Weights of a small transformer language model: learned positions.
MLP neurons of a small language model. Each row is named by its layer, matrix (down: output weights) and neuron, and shows model dimensions 96-223. Each number is 500 + 25 x the weight over its row's rms, rounded and kept within 0 to 999. Numbers have three digits each.
After each neuron's rows, "fires before" lists the tokens most often just after its 100 highest values on Wikipedia text that the model never trained on.

L11.down763:456498498510495525468484494497471481488533484529507484504532555491468517500473524517501478486533476482485465505472493589451504482513464542549516542479518513497476506525515491500506502512499530496524497501519474537523526476470529481505471515509520502484477486532522523488549481499544486496521527516508529548540462524470572499504507454490461513556497538501460534498506535511520501532474
fires before: "="

L10.down31:529490482523535502498483503476482453523542531458511508510473479507521524526500501471481488523498482521454522536480495526482499516479472529525508452489500514482544521496479490529510511509483509530496490488496530508462498509532496477485495492520478532491503504469496489504464500493422501516482513505523545480494478505524472501474525528553487525534555454465500495509476493531493494525493
fires before: " |", " (", "."

L15.down727:546489465572524494522505455478513457491545474516507482499509519507503527507489477534527468472474480509500454485440566491497482527495496488491506505527497482482509495489526487546509513483475474487457509470492534479514496515534498494533529491436495501534512559485504494472543477486476504470500510486490517492482483504476513519479511535543466494543517484511502470503497460484522506471502
fires before: "|", " be"

L6.down434:485494484523488499501519486455456464555501464493495492499504493469508520475507501489516513531464523492502522497494499509490531521550539509474514466499486513520496488532486522490541466513490501457500480513511520477490507501498535541493473497507480491505450468511474538439482541471543504481487471525490521454549488452509504536525539466496496499500440510498510484444493495537517477539512
fires before: "\n", " |", " —", "  ", " 1", "|"

L6.down438:518461506484544511511500514503486486489462499514475534555525504460491534508466524495509486496475477502487523526490553527534505473494511528492489485508556484460526513529483472510422506472492522479501537489510451490497514515525446478530487493523492490483447476486524467516496510488496500502562519521487516494503497516522477491481471542502509482490496533567509476517473526500524535480511
fires before: "-", "N", "W"

L3.down611:498492503472461460494460515526550497562512501517493498504534497490491456504522502561525489512511545478486514558466510523529471476514504533550501504498515491505505510522510462474501503495470486488463481509486497511462497504503464477505465469473462511499510499490494454472501475470476510469484534470492505450492522514503485511453472490510490477552498483515527476517454484541522508512467
fires before: "|", "-", ":", "\n", " /", "N"

L10.down142:513524512502522465477449536498499463468502531533514518504525520510525524511523466489462480503511495457495521490498506524486503537475536552528512484507497503471519518480496478504516546519474509531517549479482513492479485541470475495514490504517536490473515545495457486510491442530505535474508467454503504495505509504494479489521482483490488498495528533499489519527533501510523486499445
fires before: ",", ".", ":", " |", " to"

L10.down548:479449482551550528484534481479505489442525487533478498484481502501463520488503480510447527492546502496506501488506526542448525482475463499509487493537511488509507501458521489502489492526506534553459542500510504538506485527473508472504483481513494533508499512510503497511485512457494501539523476458488503496516508489532548518475533466477448527482510482508499476512498506468495527528481
fires before: "=", "H"

L6.down147:469492487500509520494502524521450489509472434548497493542523535471530517508499497502495486439487498491500513511515533527516497436511468501496485499534506516484504510542473534471450527483522495471513437454497496508473532467459521500546499502514504500481459501481527524493491485505521442508532488522478543504521500507508498537463469461495498513500463483497491489496479503562510455504478
fires before: "="

L16.down607:454497500498498495508498497432513536538484573498512526491472492536463536510516520458496456523559509510506543517532525513502501492514487537502521554502465470465505471501493500515504576481501483486470482502507514479480477486513522496519467497486517509507496448493469490536487453487540429410485487485530505510492479495491471476460531517534482514511516508514473465501484520480473521509514
fires before: "-", " mother"

L8.down345:472478468519518541543514491496496494570492520519498501499453477528506527479492491518494514524465493492501549508519492518510544495493536481494502492496523472519522483499507515513500475526486481503508496505507522532535459498451492539461514494517495472475485474551507520519522521516508485500484464520518463502526441459486436488509506476455515496484472486544486499487506488493466483496539
fires before: " |", ";", "\n", " 1", " 0", " —"

L12.down298:456496471497493537467512494494478460515510478488512505495526516535530526489530466486513502519518468480469485500540513506511494477488493533492448492533519546484517499467472496504483511491481519464488469518491525546469526496459507524499498517500538476512544500480521557496456487518521525470506571506527532481485541502479540503512505488463514475497508471452462530481503512516485525531460
fires before: "=", "\n"

L8.down363:491494508524496494494503487460480521512538518516485526494489528470505504547517515481492471478546548513458506513465489512479519538530481486510505504506524528502527511468466501519532517512520519520467479481535517477509508487502506509529507503477468508472478483463471497441493501475481506449504519565491536457469486475489526504498500510481505507553469518465482509452529461546509503502475
fires before: " |", " —", "\n", ")", "  "

L11.down142:514476473524512569535478507478484509523487508499473532493513460499494551467496491473527467512454534506491496543504547486459551472516502464487479495485520493470502525504492512520500443506516502494493486469524513496516485522543508462495505503533485501497491489512471523464497512548461494537503500526494517465467517480436465460505499506515465491492488464503500487469509526493511488499502
fires before: "\n", "  ", " |", " 0"

L6.down465:518508479540471483538549475458521501561481456503472537477522539492539555526499528503482506518520499482477529528495489471503535484542502523482503487510500514497494502497463545530506442474473492479517515491534533494535461531487530502490517505507504515514524498514467476490529476480497529478527516515507521473494475479491516524487549491497509470488522509467457525465491467492504493489519
fires before: "-", "|", "\n"

L8.down394:506494498496471526487503503491526453472561524460502524537496482457478522507512513491522509493440541517497562506536515507437519543498540502501495471499461516476507523506540489509510503530492549546488492509497513478487430506501464508509457482505444505494513481516517469494477477518517540449470485466512548507497518460475516512477524545514509489497527528486489511479549502487511496493500
fires before: " |", ".", "ère"

L16.down77:488531482493505538501504511479514461575540505484517496479466488479524480460506513501543499497506550509518510450508528530474506476517483474531467493538472453542512519555497440544487534452491538486518503531527488497478500471503472535496490499495491497532498503487514501478458504480494461503515479507511522487484506494470521514522463531480473506535513497443487467509425479528489546476466
fires before: "-", "\n"

L14.down563:504462492512538464528513508488473491526542512482524513507537491514493509442515536517523468511508516467484533481483500492486528488415522494549495490507500482483500493541526468508491507491482492438497480515499498480498466503508463487542499492510504503537503465472493458496492437506488435487529491528511498472486477519459483548521538509486537524483486546518489474502519516494498496462491
fires before: "-", "d"

L10.down69:518465468443474495475509556475516510470545513514507517498525475509528544504543432498511519503445517499489506547549534504497501478437496515506516498544496511488485512463535562481501484495521507495497478526517531486468505563505523495458466491501547465477484503492449477526452500537509493507501513502515499552498541472452528457505527504465456474484475458541496459488508481502492495495499
fires before: "|", "\n", ";", "  ", " |", "."

L12.down424:524441452484517461492485543491500520490520526505490528503521485525509538506522459489525496543501515536460515536550566497492469458452517477514520489510532524485507434464558552514488453504485514515508515531537522530486442511504461498448482503468524487493479480499431497549483536511469461512474521475494557501460523499495526485477535507496494478510497468524478476482497473495475488507517
fires before: " |", "\n", "|", ","

L10.down540:484487542515448521463517490491526499488505522486516509476475483494510486524504503495515492511468487484490474552495508448496516525528508499470502507493513497534486459493522512492500530498461477468519462479530514469551495527483483516488498509529549427496524473480539495549491493500513490516518487487532502517493496490460488512494493526524548485479497475574474470465488474475515490430499
fires before: "|", "\n", "  "

L11.down0:477483499524494486528505486510526493510499492501510502464521495509466513515539560501483491501496490521492498521477510470441468487491490502483523531472472467541477501493550498472535475460454501520510527495520516492507537521471528522506506435509514502528435492512527515494487485468493489471520507515474483506483468514492460518496479477500513525503471483503522499483495441534513522528532
fires before: " |", ".", " ("

L11.down196:524446492505478496456500525496510523479530514514508457513512532504512537550539446516498504516480517532499458561508512500500500488468473493489534501518499518473498498448527556499496494480536514474486501538523542528476468538533499496471474460492495428525504469474487494524464501499499500489492507490481521546509522439467499472513514494497497482518451487552468465474515515486491462439513
fires before: "\n", "  "

L16.down415:500533488536503503517497503557476454501458530466476507514489475487524532517516527520515501521496533521508475520500485477467508507505488526512468508467521509436525544491504461477535474481497526507459489481480492551498528500475531463454494484508509539533497523494496512504477498494485464552500523466495487540515494513517489502488502503536491496488498498483529460528473503507486496523507
fires before: " |", ",", ";", " (", "'"

L14.down335:528495495489498475531512472493540484521498497505510517531488505498522471498514481499514508505495531513474513448511524531491534446482492549516495498481493528503476549508526511492469498470437489502514486499528526548493460471501491508529540490480467517471474474481494537448518517468504511500491491483525504501502452487562485536486489507507548465507492463505533524485522463573512484506515
fires before: "-", "|"

L15.down342:521512443476542484500488510483517469457521447499454508530490456538519500478492457483573497487461496508480467496492507507526502483475536537483500512539490537544512487473512494511507484483500489477513479500494519524482521530477465471495511471540489494508533562486512516515511545479460501506530483507515454521522510482464517490495469528490513490486497505504544528490505469452493505499509
fires before: "|"

L10.down210:457481510515496485494503489472500483480508491560515444500535518505521533475498476503493499505466529464537493478488510534478551480488499529519532509509504478491515517457504524478533480470487536485561495500514503557476530527429541505464479486476540497487472541465506539454478483522530489486469515499493514532463503477508508519512491502507469515495512497484510503485453502509488515555474
fires before: "="

L6.down754:484524491511495483520513469502476528521533521525514527483493481509482514501516496471491448510493549475518508523497537497519483504511537505492499500475465526514497499550534527434515434516476537502509491512540517501497485468513475531478495534489505488526526471461470527510517524473536529475551504459485477461482477500482514491541483496536537484518460507503511463483507501480520464544503
fires before: "%", " |", " —"

L12.down497:495492496500506555514528489513513515519515539485501543461510492521466507517508503487516454504489519491518492514521499503501475461471484531498445533502478466490554503522520510508507520486515523483543428472494482487494441495490484539547500506501520505514509510480495482509475498475516521520507516507495508465495481427481485474529526527528497491445461500519485490455504530490511497536493
fires before: " |", " (", " 0", ")"

L8.down60:485485518504497502543499483527515525541529477512487457507563488521459484495469490550488476510496470523531518473538525491477477499461563561544488529528498509509463494516474492528480570505522461460503551504488535506495496519515477497485516469499555457526488492490479514512474534497498473465509514476538476471519466522460514503499499501498519507487447484510512503486451501478507522507477
fires before: ".", ")", " (", " ft", "×"

L8.down224:483470522491499493472466489510467465490481458533497518537495535482512472543477503488439489481523493492537503461568492564487511449512477512521487519534531474536511534498479523492498500463518516438538459500530524508486549505471527493517487525456512488495490515506517527482491473515537484497532495495479540517486490468491524507483481444503521556514465478491480518524506551518514488519477
fires before: "="

L16.down269:482535513534487484501500501503486521511553481498489523472454482515503501450478507546512492504471473517489543477505518479475481471518505511534542492494486480530479524491499480504497487517479448508515505492462513498484515515525481514503488468488527531504483505501464489445544486551503520565486484505496480465502491497530477483514495492538537518523494511483469521524443534494508538474485
fires before: ")", " (", " is"

L8.down263:498500481522492502493489501481479471517491461534505542501510523494522549494495514418460471473495503534491508497495474554523519499473466491501522486512515493502468541556477570501476508485485506491518483491510498496504496471465517459525515517456478512515495516473520504503515466533523480490544493531467546528506466464465547495493467519502512486510477464505556458517521547548532493480529
fires before: "="

L6.down750:523467507460517495541503508494464503466458482501502534496552488473434474491533496491510499494515456543498466510484459466501461501489481473566497503509496508495455529473495520531495509517542519505519483492495501509486538512501495492489493486512515474512451510513486494482514494492426479462463506508529493492508521493463521485509516510492466468510517475484467520521507507489506479442502
fires before: " |", ".", ";", ","

L16.down736:509461513542488493525502492498471490495525441438467519503497466498546511475507546490496543548508505537484488524498489510482516489469481558500463496462508498504527499470494495482531510474453502474501505476469525501494497548524438493440512503485535454492499510528496481510469476482520487529502496474507456467538507473484462487522528518499563510516541540506509495521507510463498511519468
fires before: ".", " |"

L16.down748:533486507520540505529492520490511455508502515502488518445485494497516541491529520509459482489505441497503479516510502491479514462484538533491503500519477483502490484485447480502491456500466478501516539513508494463507463526452487514515498508498575500502492485493512557493499508494469511508521505489508501519503485451460525532487493482486509477524469523520508484442495494498518480531478
fires before: ".", ")", ",", " for", " in"

L12.down421:503494490501528478487534505500517482475513448469499484497597467468460496476487500441512493540495512509497455510512485491474483491506513536500463543458488510484453498512547507494521525496489467500491508498486485522511551549512493484488476525516518459516456509498535545463498497505459472518507512438495537491508472516478483490492470526480503505496530464477507487493488500507481510529501
fires before: ".", ",", " and"

L10.down292:515481461480455495483485524496511500504532549522462475467488540545514479569558505510494491510475520475474452527529527500514502496487508478509527525500457526525498487458497571532489541484485529476499516486504505481530495512473483502474537495498495433486478521487506508520481474515509523503480514462489475518493472469493494464527525494499463502525531462532488454471525479487511467477522
fires before: "\n", "  ", "|", ";"